{"num_attention_heads": 14, "head_dim": 32, "intermediate_size": 896, "positions": "rope", "init": "normal", "init_std_up": 0.0785, "lr_mult_qkv": 0.5, "beta1": 0.95, "beta2": 0.99, "warmup_steps": 597, "schedule": "wsd", "batch_tokens": 131072, "doc_mask": false, "dataset": "wikipedia_en"}
MLP neurons of a small language model. Each row is named by its layer, matrix (up: input weights; down: output weights) and neuron, and shows model dimensions 16-143. Each number is 500 + 40 x the weight over its row's rms, rounded and kept within 0 to 999. Numbers have three digits each.
After each neuron's rows, "fires before" lists the tokens most often just after its 100 highest values on Wikipedia text that the model never trained on. A number after a token or word is its count.

L5.up606:514557501442535521455585491482472467430460539463529546427492508500457439499487472527504476577501476488489439499515512519467572468475482560459456505483537441503489505509512467499456475503460503472503449507530544451502522520590566480463533465483504508488415532549525527527532523465546469415411503525545496554469580555467532512493506505590431451512460476490520484416529532452556559522484
L5.down606:545501516431536516495543518429463515452471421481468581510508549476490491557532457516533459493456420497440447578528526428554519452467429574512471482439494510545529546509478531555489441521503494572522471431504543532470505483552511489438517486469519503501503498459459557438654525514489415555459502426516502511511550518497517490508472502516569429509542462465575513501476525500479506532484
fires before: " |" 45, " D" 4, " Summer" 4, " P" 4, "2" 4

L4.up475:476475461504478582535493509562481523467463508498464504525476482434516522490481521480561438525457575504528517410508466510414468548499511536395463474488533527565483480470478518545513562512409534467541512591531468435477475494479465432433501494517519529492509486532526511507510425518596494518505514518532535435522474527523524474487499431489484525500541516472384476515541496490492520475454
L4.down475:446481503517453446479545474464457560542420492447463534499480511518499525484516523431463507525500501485509489496557531491511485422478497529521499489434526564466479493497472486523549514559523513515425486491556535542476537473560543496569508504519500531468578514540509449384578480486524497558533448438578497519489530549509481510489524434493394540500566472536533511474474473433473473425519
fires before: "\n" 43, " to" 12, " on" 4

L2.up637:513521473488495537430520457440520527509462507500498471524531487468513482460518422558554535562544581472524530466510493510494482512454464487520499503518506501585556467509455512575491504617531483458456448509496639488594469529504532474500499441481402497554474514509526516543530471408535473366480523554502483483522524538578502493540587492491526471489464546578516500433528520442467480520464
L2.down637:499505521459540501528427414510507482618551491523514451501451417564538536491503503525520571536543540450481553510511531487550492526525492501487502476497557505463521512515482485486501517503540496414485510462473519484592519472538484483545505507444520527504518494539478478445431495483473516568570523513568490539540496502419475440484408467570508500479450523459572523474480442556478469547550
fires before: "===" 20, "|" 12, "-" 9, "The" 7, "In" 7, "S" 5

L4.up462:483553525478470519456547478503449491492464503473487492505553511402552455542453474488471465528573554516471457527495458352413495466507567479486501492379529506526530514464563488480480536572484503492504472489487481517485426559462496498462510507479500423531530465484480541496534483458508465498524480494492431504504554517497436482521628423512509493509483522492524418547485479451492490486480
L4.down462:459471526513537508487505509456567476481432430464518484506498539487404512489499476536515569485451513452542584461506567481537503483555526461551464603457540462505492472538461439460508517494468514549544510524516519543504516474509463492539487472442502541523554417464510501464501527518534543483403503510472576511453511475519508490507447425555459513450492531539489407517537464501443528532490
fires before: "\n" 40, " a" 6, " |" 5, "pl" 4

L7.up712:555567468530460468546509488496503564458466489530528453511489436546538539514477542454509515540495521480512514474544537545487561445524515502553554457480509464612549499463469506501471527493500442493435407509525463489497459359449548473447527490479456488545435507476517458503533427457500475486556537542464570512539443520481506524518479514481454524514405482512472444482492559453529499555404
L7.down712:496523488495549519568512475513508488433511470516469473508513493414503460546580517472504560450506484449462424526508523464482499546556474551556507427594455526490473399484494547478503466542464477567520462564535530504493472483539539478486563548486557549495482469512562449480482497516562501481456473461487562461546530444426527483546436499518460524513533503503601466470544526518484514485477
fires before: " |" 83, "L" 4

L7.up253:571572449523515484475463481490471516478490509532519535460518517487451511463464541550490531536524493545537430431526454474489580449422530495495496524452498504492457536397462464533509531522507471402447399402533563527568490579598461435425528480510521497540435483511447531452483506535540491454534540570530523550543523504469493548487564410449554475501481545580494435454463458481545491472465
L7.down253:498438454500449481494543473586571528520522466537495498554523487491545541531492488546504534444506478423466505559572486460526507460500459533496473489495486485582499471527595561521564483527492535491542461545462510505454496492448534471475481493519497532549523487508482502533443485403526495503489513474505481485549513463507483482497437528426441419514485495529519462498473545534490395554573
fires before: "\n" 59, "5." 7, "2." 4

L7.up317:519589531518472520529498502523506506505455517514469495500592508474498468455486511514517463478541469510422474425580499494463491499560428568466394493572443511518505645466540533450518505486534540453459490488531541557491476486471535448545464423488428463527490520427566486465550526533567489473509630527493513520491480515520494531541536448539474462463485469478477451510526499503518491477472
L7.down317:444504522537504514405510493493460508510518502485493476534528470530468498546467597562514416503488478518439536448498533533470563542585537493565531417491439494431484545467505501465492549439478512517481505528584583438504519422529474514579494543427540491470475460555493505534397510488552430490519549468520494517479416565472514525438466522514395507487490478489484499507487416551516548471418
fires before: "\n" 83

L3.up459:453519554475533493488424443476502524492533501488516497501524488452521472531471533555533498495607454550434505553543469452465485540465543477456496514529444453536571491474547507511513580504445531549422508437515504501503557510509512410484466448485403537487518514529496479491591517492536408430486472541433532538537491498549424511514561452418417497479465518446426460476490483506489516582457
L3.down459:528648518567522536473474505500490482571447582501501508472515561442591522536450538461483521522505528460420525462511546527510545520504499533472457447519513480490469483492526548548548599489494484508396512448527454510484537484554444448551481510479427557489497532516515496477651516496528449414446529494544481490456487498493505540464485472525491472565490538460517523464490533513498506455442
fires before: "\n" 100

L5.up687:528550505471556538532503499432472474415420517498514528539460541527403545549512435508508416503502563419472447536544518458530459515474470505450513481515484476531531468524509439540472549560489530508520466474509573435529509566477525482517469534474520574590431547443479483494522420497501452512449521535507451536520517637440550487495490534519535546456502480533539492553480498470533525489528
L5.down687:448554476505553474567536464509557480417532509430489544504468534512485518575559453494445453517486480480524527505518556519476498461459509543501440434531529538507523499481506421525427463598470565522443420525517421515540520469500472517484445459473552461559477496500401521495659479556543502501502419495525486447439480505509490482631483458521519504447464492525464493600495524443518486533525
fires before: " |" 53, " (D" 4

L4.up681:545581574485564531522465515438536537431482472474514465522507458478460517499478416496517476470539603497503422535509428519517528494499519540530462521467503486540550509472473478459455451596462575462506461532569585470462457478458578511468479486474512491495481467533538486503526421476452490522516453602451454536481585531414558503512553503582544535492449532492470488428547537450497507489513
L4.down681:429496469517500513498549525489459502475548452524510507471424428428519513458561447507487446492474492475534517497482539565439524535553577523547487507452588483459470524580583534524512528545455478501498541440456425501461496465559429497484500507470510552483474443540524488506517503506486529430516445526474535580443512480505463480447508428509499531591478449427495522550401549520491546467513
fires before: " |" 49, ":" 5, " code:" 4, "==" 4

L4.up823:552576410630504486533495449552485511494472502478523521536508488469519498490509487469529493518542497442524475515530475498500505500521515564508491563456542422543443544562536535528511471460463407517568433459558499544523519406476463470483483451530403543445471461495508522494535450495541451461503508486475495453462440488561471558484462502491484526483476545517473420475546498523557574507468
L4.down823:455438518545558470514522502470435482500491494520495484492553548398435496468557506425481481530567475511483473490463520508493499489489470464522527498464522512496457487509521475474457433525500445558511525509446450460521455506512484505557552489466478467489465490478469549502587536524601520472552489540569551447539548482502479481542473491530406545462503499471470533490499499431524516565459
fires before: "\n" 43, "The" 9, "In" 6, "-" 5

L7.up76:437498471444527482396449521554503471434495565518550479546476456514475513570478395518480432476514507436502507465505521495468424471525441519496488581455524536450506523456589471490512502522561540563445488457516498521567496517522449490471492507467423513440512534475542561566525401467517467488495516462525519510575461552523470538527502540509499532496521444484498541479539546483523446504531
L7.down76:543472511504466550478527553489550524497483471505502468525496486518526509578482533595525510474484469429511503480485449493535455505527503541506371508520517452506534468516482536477488501526432542524409520356430568549536503478446425449491496433493493521509540446513536513526542542471478522461602430527501495433544483489556505509448443534479497492481489495465471430545526511538411423483442
fires before: " |" 49, ";" 11, "2" 6, "m" 4

L4.up314:649500460537493604434492509549528502388493585461497459476514513562411500557545518503534534563515520432473465502471480502459450474412476514510453448475520518595491557482590490562488495524484514458491430550508484462543440530477480504515492448509513510483504494480496552505525454433526455494493459505487529474561507506509475419542540517431443470486496524536545510483491493525540420502448
L4.down314:496508470474503525346528493540524464450556524518557500435443523508477525460500590502479487494472501509491488489516550479538441483451457440534452444514508506503466520513525498477544501486506490525451529488509500483466603449481530548514528502513512451450519462552526538533576524560545483424519493472546520501537538518501509527551511521510466438530543498398485532485472565499453501370515
fires before: "=" 30, "|" 12, "===" 9, "C" 6

L7.up101:420468528490561522565529459517474515527600451515498538536526465503515516447465522427532459455550504451488493452540500403541563526506440474453530469430470544485496618440481415541501541484468510506507382485541491559455487527405491480506483491488470511480508436497476518501544547550471383519513527524389497534479537501473538578511465495529479518497506561502489502450427514493476534506486
L7.down101:513519478522561500507504516507498469486478516463506543462498460464570493481548440575439457557542492539433460499484503535465441469490513499559495549517541439542446442539496563493483524481561504516488611462495517435508472481502555470489487494461424488545480475496472526532390490560507577535495450484576554537501507552475546516459530530498515344556493453407512447529607587488481489464476
fires before: "\n" 52

L7.up488:590569473506603507556488467404471509475453538447466473489548491478512454474468489486529535564497514443504507549532505497477514457520428543572471510408482444549597550465490493490499555534579500476484474444527427524563464472445453480475449494521424519558500503537548479474487501546520505505547548564497484476549464546535517533499450535455443516513479548483467513512602536490490457546491
L7.down488:463605526517575505504446482406472562449563518559497512504560444434502527443497545498462434447538532407502441483469446508474510443574538497519493461517447552470447492506549430477537459450473507455525518475517494469492518495542555443555491546502473500432528499547519427461495503513547433462518510487580482481470458466540546493482477490595526586485499509432449530530514450492446503479479
fires before: " |" 50, "y" 4

L7.up745:525503482382525512470494425486516500430536448520501464503479504480537510462473490562536568537539563540465583516512511525415499505473477477464543494492374549550516553483455525573495501569502375465499462516483478488463499546473445455475518445478449495525526506482509561473544498462536446466484467499410489523553490485510409559517501487463440457560490523531521519496561528461574502576450
L7.down745:493474478415503384474505528515566535452481520543483509486487474498462500447458495521543522517538443483479507527544582448484474511465491436511465431497419530572529472397538501554563472559544468460518490509446501512464485493541526456492488472517479499606390471460548611518513499487478477458476461461485488517528465530549483464473483538464439508531548444565515507483551480531524549544453
fires before: "|" 69, "\n" 14, " 0" 4

L4.up869:469551464509547468463463447548515523478503449533543499531464493439502482587479458613480498476535499457536504453521510482457524470502419545566535585546550469577465523535478518536519467524456436482551483425524579495498534435522474454428514503534471530535470480479512471524507502452522461433464549525515541495486536497497532476526456477496445444526508509545500477514535559460518579499457
L4.down869:496442459494463521495440519432476475471511509598517523583467505440490461492560574476521565473518503470504516544499476490459451622499505474456512476470556523554427499539561430480524410486536496554539480527486518480535539502485500449578479477526471514519507514503501459417448482482541548429516521485568504463479441491513480509460476520512455509476562459543471495486564450509535455528482
fires before: "\n" 30, "In" 11, "On" 5, "The" 5, "|" 4

L7.up218:560500515571563540463512514454473479563469561510499512494427626532424589437491508517469464528475481479460527464518480482513441515451468494524489518490425532543573590500425479497453387555558522518408469546544497508565508433506456479530510479528466509524462512490467526534528487476550512493509443522445471487538501487525500448551515487492427483491477500524496477524524526536513515491466
L7.down218:404495571498441501527509488516497572469451559542503434456502550518565464469501488521454499457497589489517590499512466503520457512438520546555528522534476423453503468543435484558503529461445515490498493513555429522500432502495483532537500498468488441475501465561524446505451465504503531463475358443545530486534474504460568479488534518538524505553547479504499496475422555477498512544513
fires before: "=" 25, "-" 21, "C" 4

L5.up109:480613448490519473434549526486499469479462538424467479473490475515439487541473495512495516528565494409517520461431429497508527415459465547489431560480426451575468497484540481409538418467492457451529495430506501531522493488518509460521558523489407483424443524483497488508566439511502515403541501532523472473493527489520559462492563490528479515505472502591548416537492500499553468581497
L5.down109:475519471477520471513483484443511528491471479468547430553530492534538528550519480485503571532516526451524496507528488464442484446472483414554455550496479566565520434523539522399378522537487568550502492534510432478493466538429507552567528467465515508502432485473518460519430508535518458490523495502517493525509544520587496487476489469530480533511480562469511499501503475464528525510499
fires before: " |" 35, "′" 16, " \"S" 5, "if" 4, "\n" 4

L3.up768:529563466461465490456528450512457574471439524433566537553499513517534536561484436530457505493501461479509531507506457404483449536424465503536528513466434406515533538537578570573478425528477488522522510503530498491464484507478514472495548476390441540483488506487513454474553484463478465448424530481488476516495538506496489505527470531462419440462484471552526520476500503505556521528535
L3.down768:558536519516552453512511540510494580385481562472513454466447504517546441511477492496496494529482450491476584461570547463503486474479490501453513548447474436495524528559544566499501517438456576549498462544507560529501531549513507507494457532454558492483420571466499545531531529508541499485503458465528566484491438473499516503453478460538466468507542450527465455438460523539552490463505
fires before: "7%" 11, "8%" 10, "5%" 10, "4%" 9, "6%" 8, "0%" 8

L5.up472:503484504448623492481453433514546473431420481536527522440467459550521484521529388499544490520524571486511513499449513474379460492475455520525528538531454446517544520474587538610553417441442515522471503491458469495560501495505540459502409482449451553519523474502532475485501433483516485437499499555488557497516552502518521494433555493530507490518495468524578523502489499436492476509519
L5.down472:446514532524402483494572611456494480463550568502511462546533471508488516493461581489472567524467446527491509428525578481575505466560468528489482464492529527493469568481401479391447540568553483496469489516539522550423460480512447553541552514504535502513483534490517564504482524475470492532471553527446465505505474470497464537584460478461481460512473524548451452495576491572498499520461
fires before: "\n" 26, " |" 25, " of" 4

L4.up502:568559535532538543522538452485504475471502498528546400549510460522591548498481500482420474574466509425433444502548516439458420453631457577536459516514454482532504497450454475503509517497550524478505426487564481516509498479531509484500466513421445517561501481467496477452534503498594436498520525491476508461575505490541465522449569495528520564485500522505477454502480484472564495527444
L4.down502:466517461556513481471525517519471460540545437528513486487539501511494524496494478505520430527471453509496458427496535466550458401470432579476476509513453532490527471475543509519478538472457442464489482554561498508506449481428498518474511519513464517496475420475518538541489532546571515566484562539461446539491578503530501541472437551512454570503496548557452449516413438462502597465454
fires before: "|" 83, "\n" 8, " |" 7

L7.up130:511568424549577531468499515503429455411405458566482486412539476468456480546480483517481498529519576531543471470488508493437510444497425552468459470463515521520564443566493547443560474515456479545533494532508505576466525541536426453560486475520439476494459506429532589496548523496564497543562488570521523540471559518512419501499428506611510471524474498495508456528486522458550521501523
L7.down130:480566447475548575542509424504461448490514486413384533439530484501475487520512544592505530482498550442567513532487510436454492495497593569404502462516518517558503410460577501497509558543440482483630543508537540454542525476491524404481454536492480479417478446538582593491545554500458549499499511461514475526469552477509493487489502501511496481542501434437520506489475490574539462409471
fires before: " |" 48, "\n" 8, "–9" 5, "–2" 5

L5.up295:556557451494466471445567521526585483447466563543495484578533512474469544551505425484545512557535535422574527534523512565486513419473463497408501525528542416497493489493486572493474418457578484547498496514513486549472463458540507503454524525465476565468517511625520479467556388423528450473500555516498485461539545507475486512490457534500488516528484493573493484531529463419514499509443
L5.down295:488594498533448456512470539522584467504495502530555478573465461495531511531427521459572599539505495513493443526550515458477530438511514428464445496533471487512404529480492496481548463447501486534480483534512416556413487560508537523495501515480493481470476464480507522517530478473488516461515481518473486427519501535564520526488544478539509551466466480491405558494498480498544526527445
fires before: " |" 52, " the" 12, " she" 4

L3.up687:527528437503502491479532529550531516452510488374522485470486467496528455555512395504498433536507557507519515500500505479466476514431488466494505528509433409508465519507440462599503479560384453550423484569596529494467435474535533408473577504556515480497514519593500507574513453481523513489491556602526504587502499492476534527482529475469511503515461490492476487531492482530505485527404
L3.down687:425541467502550481469477500465474498476536526485532555485488452520518564492539512494516440529510557485473506555543422439517457489482469533504547464528485444478489488498564490523377442527435441492485476506516576511527480573560513445482531459440477465483457531498522559495631436513529469503468565555519500537546504497475529492539546461504505477580490448454584470533528484511463481548426
fires before: " by" 18, " in" 13, " on" 9, " to" 8, " Summer" 4

L5.up266:531587486440501454520440458520532520495575451536483505508506483464500497560442451591414542539535463484519505453467539442466506500461560485583516486455498518545488564488508516537514506485477495411553453419503523424471525516498525478438519476558456544526506487457463454418578486484542396462548506579473511500517479539479487576605492502504462454521526481471479446486556485514497482554494
L5.down266:467475574402470463495512486503477524485584452556475515561495508493522569470455473495438501438443574529477497472523508584486474589536529542525559494473503516492535458455557522491545576530461488476544450495467510519507487556528496400518520453469482498569500569534561491454546456439411490503474490469524534474488470567478571548506524501470488460443503516445541453465527454492504469582472
fires before: "\n" 46, "′" 11, "L" 5

L2.up794:633542494470489432492531481536462486484447515475488494472504516478487541529480516458479542496575547445453462539504492498485508461433517576535472461473465495508495486520541509511444483519540498447492435538520542500488458525492524453469513496466498471453467508479504519564519472499489497467479547514517518558513531548448494492464561471473552449468474527674533506444518499476565502502515
L2.down794:624515480539476518544508457524489571513436498540525461538542505508428498495460507487486495416492475519476535510507506433485507413483501547557480484500420436523527513516496541511518517579483506489510537514552478556498500497481421474494493535495454528508475576499530514517533490483450535449555515555500549516439491501573438516602423480514493520437527486437487553537518528405503483515541
fires before: "′" 15, "°" 12, "7" 9, "22" 6, "00" 6, "6" 6

L5.up159:491524504490511461454464521467486449388417549477502476521509471496449514599466497447475458502464526477428524564506475487413488465468494526414520527497510507544498490491480476484507519521556484536547474463522551480490431447412505509465563479468450552475481487483476534465523487503512466501469503497465532485516533570482451500514528528557476491477475579492513473479571546440542553547526
L5.down159:478487484490513507547510463473563566542526482527519530506482497583504528500537526530445512508485514563500442530505476447460446456615499476541521482482469579596510534562487546468474442478408496505525480474442456504550494560575452524485461529574531448451434409483587468494522539559463521516477504519503510523499491494485489463554499471482541513509477416515488527524479503439552553477535
fires before: " |" 58, ";" 4

L3.up32:456521540437491495521518468501456535505459483507490531527599517531524464434509453547511508529552422485497486498540496436465515488509412593545564525499477427479388525468492548520470514499534451506516498471532450555451489401578533525469492473504502524474491420498503498543555506458523512525517533535439449427532474531432535498474460499537468566488444436495533548446509488522460474548506
L3.down32:487441510561518462461510514491478484465519473523511464554483500513466487531516480510494473414462531458488566510514515478546510542514518487482479511518487478570578517489525459462511557481505548533492526493456500495482502524446476431526495501490554548469495497569440474533469534508502422533458468464479508447464469512562501523434512464474466487563537531487420466529501496492465494531538
fires before: "\n" 56

L7.up429:632538535449546506427473496479477438386455468504443466529481469492490584530462502500514428552481518542454498516513541525541481433434497548465522508505498465550489480518520537512482507565472521491494477599593501532544440478502491531521567537477501542552560510494553504452484462526577472477468468523466567495574473549562575473504554557452485503488443537457514455464453517497528512479555
L7.down429:480488539459523492440538460475500539494471523572547500559434498459531543486456493530478496520501486577471410493481480532477508456537453517487540549526538518438464517498515495563461530472450536525518546453538442491502507493541469595500460554453609494404485496516493462486555466511589521523528494509440534464467490470553545503523589483488444526475469499516418452482463526481486432507498
fires before: " |" 44, " ==" 6

L5.up718:495530531549556537492518311528529536465502447533546509508517492479491501499468469556535492490531547475515503499543507422507505527518453520514481555474518511429468596456485492591482492445470471421516452560557511586529460450590446439508467469482490451527470523567550524542543504560588524468509581529365534537492528500546385523501528472515479509458514462517471456532501468484549520541498
L5.down718:480522496532496503569493544534503553493497472510486483526578472468492477488502514518503482498541419482525479434474517473573485432521483532533521495539449492479505463497601501469493460546555497504514522437480485546567527493441507553499446560480480421449605478530506451425397489454518505529482511514601463503524543470510507439427501513530493506422553497535450551514463507477491556470512
fires before: "\n" 28, " He" 13, " The" 12, " She" 7, " On" 4

L5.up428:564578504549531504463440456537523443442428504488505621516444436489488459510549516495462455476495520501466466560531490478449464490472519530502461494478498460553550490460470434534494512512479526478483557515490560442529509413473488492427526445437449575492482494508535488459537472491483459510498590531512520500545465589491549513533570557557457481501510538476495496464544487470590505551498
L5.down428:474507540563394604507465513467552492527518520481518610525521486495551533416535489483456480506492471490471510457509519557544545436554543460450464463556545505482541499465520601442445472442501442515497432551491468453505533525543495482501482527500430466549473524531584498501559475462457491472522535502490514496530465503535542535492472545481503540467497571441443512522524574462519506477474
fires before: " |" 31, " L" 8, " A;" 8, " D" 4, "8" 4

L5.up754:596551493519490509493486458478515514533469502523571488507486514466473561531418476582516465519546547481468511461546491415502472485522467590541584574550471490480515549483522475520511508509526504474498476467490543530503429490569458410505469461504462446490485464519538515480494524497493478477512525523480530461528507490510468499484528514596440480452469543565437384571508446533556504510497
L5.down754:546529480524480486514519457501490527507513576495564495485529528545486533474497469554517483454500508500507519425502509457536502500490456484472509489480455563463486517501539451520590448465547454467521483465489530552545488488490487517520469487534513458528534440485490488452284560525503490543471495523496471469510468430564483530431474562531452475464481543539458571603466464515468548515502
fires before: "\n" 34, " The" 10, " In" 5, " It" 4

L7.up424:486514484512505541529446450444515446504449413475535472519509517468485474484462414601469495462471477444439582478539498470536511478451537500526503543527446520510428537529467529599509499516519570456451461561563475565555532419527511436556493483496507514506503437492484479570493553479519501457472492539392450544499456478531460505501557455521471419441533535496488470459472513522521541455469
L7.down424:541522538520553505486571443477520517466553566510500473505460486529542525406496545569537508519506486534533546457502490589445559504552476485502527522457512540464478489588466471538541356417468528398446463420510535478596527564487450446554590491458512528502478425445578463527450581440493489489556475505495491534450534464498569513524502505509474489470467516468526474485446436609493534460500
fires before: "\n" 56, "The" 6

L7.up878:462549495462588452480489451489554532495510434431567475524445468497511556516521477560476482521540451496448539544520445432435510485471548532514515458527465409430487636500474482557492521493475460457483458480495508507492449513484479495397510508468504495515509507484474529494550447428556513500523483522447478578530471623484513467423510565521454530487508453517529445422469499434539553570478
L7.down878:519489508531563560538461485466481559501522491475452451556533549483582605534495454545537473483458479569509516458592536513490501457485440510541510497560513459490538546468418518484561522521467585491471531484436554516565491467460533515466450498461446515426524559518447449536526479471461536494514575485476425516487430551501484485528505485567458503506541489480411462514455468467521462454502
fires before: " |" 51, "4" 6, "\n" 4

L5.up41:487551481476512472445511446520458518516501467464511549471488433456516539516534513588488521483536520439519503523453481493493533471453503533496439516378483531519523558423472454536466412467499569424516500547441526470445483430560494528482459490457433558509516517517488492540541441498507463473542525507449472499519470537521437467503460486510514577523479517538506498512494586511568514496510
L5.down41:536569473489459570533553451484478488468508511454580538496465499523527430501528499509431449522472472468560516419471553522508510481436486519481465550508494509474532522456513485512472493464524529445516500526500556473446551499454481480546530584541492463515478478505484553474543444521417471492460493481519476488486541549462433544458473489514523606562408505460466514461607551467479608518498
fires before: " |" 27, "7" 12, "%" 7, "38" 5, "22" 4, "8" 4

L4.up759:604562464464543493501450488488586563469368503509507444501524459533450463526510554519530494540495539475477515539499490489489518513509513486530474532487448390478446549495509551522461444470506476519481526506498518443475510477458487478502479475486473544439481534456451471565498476551571439535428522571462531487522535532452536452430476508538477504499464533556508510493517552483580547541466
L4.down759:573482474511563449524507523461574550518453629473501492484477464531489483487556497472494506540412424479471524525513533513507489485521504485581498496476524530481494538528472517494394452509531501512545531489555521446429486549494429487551471499414481517504530522483455496498561530532566479394465455480437495466549513471480563519499534482488491476503540479505557499414595536520508528493474
fires before: " |" 31, "5%" 11, "1%" 9, "4%" 9, "6%" 8

L4.up396:498566521476517497497513530504513497474417530534543545530530527539477479517527452521518581530489544495513460569489503486485529538457447487573567558522486495526423531561531540445398503536432501489503459480520518557467465447480529458418464482401488470472408578484481486508528432399575492536512571523507568509490460452443514450492538518473497523562504497529494464488594464464532524475459
L4.down396:405497558483440450527487606538550482534466495490492492578534420474473524538534506513516525490446530504494484526521493475546580528437452528461483511485463488496435569518488504435475506456533468479485485527475488535456474470501542458545563491455497510467426507462489496444495539548481568522505483529537522545572491473492525486555485525512510482505530564468581465482503460449492493534408
fires before: " |" 29, "′" 18, "5" 5, "ar" 4

L5.up370:576473519495506523403445546498509468509448542483474492446408586556429560514562490539437494528516518473488511494476493494472405499404467512532485406501514469567544540500513493565495468555533544478531451547525506511536493495524563478441519488514483479497507472583437552492523525485522455496454454452505525542556500503433518493551509485497505490528539574501489479473498526496497433447459
L5.down370:525479489433534497420529523448513516447441501483528511515439536507427466473520485500450456498452521541487515578505499506543429505448502508536459484472520476504495545501492498399496490506522500560466485485525516555428502482487593592509517480477500389498514450557488556472575513545535458455515498508599496497508613544473575485561508519496474528558551550455544447459506553436506520377504
fires before: "=" 32, "===" 10, "C" 5, "|" 4

L5.up441:554510487587490514519503502495488552543417455489480494421507532496469445532483441549494485500506459515524472492503446478512487475456431606511496500416520452489459546545557532484487490533505454453505509417513456599519539454480521458506458438505483533490462467474548510493509502484562439453482516582435440477508488490599519497516551462485459486493418511524500475456464532478505561493517
L5.down441:548527473607488471529469470428463570533483487545515439514527498496467521491501574486558496554525461525529486473538488397467419468514422521523474507448516462475499447569522477481521475538507499456456477491418491537520494464565460455542457542515397545505491461559513498504507469513606543402472554545503449505474472483549494531499548470472450577449497563493451503498522515539508541520502
fires before: "\n" 29, "The" 16, "-" 5, "N" 4

L4.up280:493537568501539483447444560543494498472514522551525449482466490458423497503472495494507439538500510489555503495511545515475518519527487539520511549505516452570532531426541462496472524504521542515494417471468442580527445483464535513524582487441451474514432510458499471468527454488534439543529481494538549524550594582532482450492496546619532571410518452544442453440573516490500579516487
L4.down280:539464485518472430481539474465515504464470502429484518461495487477523567543482477491491463512565520509530483539443481499521472536530443478455464492481492464446454563451522528446558521497551555435456532516523493470562530496479555495524556462451470483572513511532517498537647457483545456471432463458519504485537500513612514545549548591487496439450540535447440556490451485482455420472464
fires before: " |" 32, "–2" 7, "′" 6, "–1" 6, "ua" 4

L5.up855:493524474504494550494480468539532470451477465530552497554510514452555502556536495551465536507547517494470497495494521436446511389466531483489458620472433502511541491447438495541469524505527528410474465466471591430486500512507446518515528512477480583528522465517486523493497462400496496541444569534470466512527540510448449488461514507467491488558494575575519523448522543462537521508488
L5.down855:591510468492524490514510398484526535516512556420411494511418465511509529541491478518458501445486527573489436460488542558494512590529543546491470499486490473486516476514558529461462511472487427506509568514460538474424517478519471488486464557546527510499457476494475519491467479482489559485478484477463475547473500555477486531459566513566571530545531468473475464547507403464519515501458
fires before: " |" 23, "7" 8, "1" 6, "3" 5, "4" 5, ";" 4

L3.up349:468471538558494521448515462470466428519480535507506474492588498521520488494438502611440532494494514466423497463490492489443426561503421534523474521479425459505489493472459525565459507597528520396436513529597520580548536495490513505522513521458491586462450449534556522491533522440519483428537510553500463560493527488508455550492505505513448383482460471496499510488478425531552468434480
L3.down349:473511471552524575395557504473547463524536539514498472452513473579505476464461480635505468511505487482457522451522493487501474477582492546506525457486465536460424522498492446506450479466457532450515507482533534524545462467521455557520476529512459520507565482531514505470613571473527546459520595515506411511440518545500528525479431444511520538538555505496509501452535518477540491426547
fires before: "==" 18, "The" 16, "In" 8, "==Early" 4, "==C" 4, "==B" 4

L7.up51:478533497478535524500437409478545559425484451529486471530504521524506497482481498537503467571551538516524427531548454480530532510543476611486522389507437450472522608462518505530458489492498511530458487465468558475499464477444561467446529472562533481396500526525523504517540474517560482524432498558502479497537529533462466550519527486510458513552513543491470528478499568468521462526450
L7.down51:521502490546460469531421492613518557465403486484479461513514526492500470517516477499568495495563510493552430525519516491554469447489518620463529465506412424516526513538482475510465519506518476465547524500544501492435452482528471481543420461526461520428515535512496534426473441473489565444491492512493530459553483499461489524461447488458526487532531502509507520488525516490473461565537
fires before: " |" 32, "1" 8, "3" 5, "4" 4, ".3" 4

L7.up106:475503497515482500490431532471431503470441520586537498493465520500472441528525470522451524496491474535529472430475515523519510524495513519515512470445507479500532506566555445519400499536529523482411484498494589457470507498544478460467564546466448593619482487478412505481542504469538473510563524539500527495516437499424522509530492516567451532584479511527473485452539502468530447496429
L7.down106:502501510517485611501502466498536539555490430411460485468480511476552490478516511502427464552469504512482462525462481386454485499516471548462482518478524543465495534565443463522443491435489532449540506472456554471515555512604537470508420566552565496484478495535462505525489507516481514460500519447415562431497512423510452535523482512484506503532582514462523501502502474531463521450520
fires before: " |" 35, " " 7, "1" 4, "%" 4, "m" 4, "ona" 4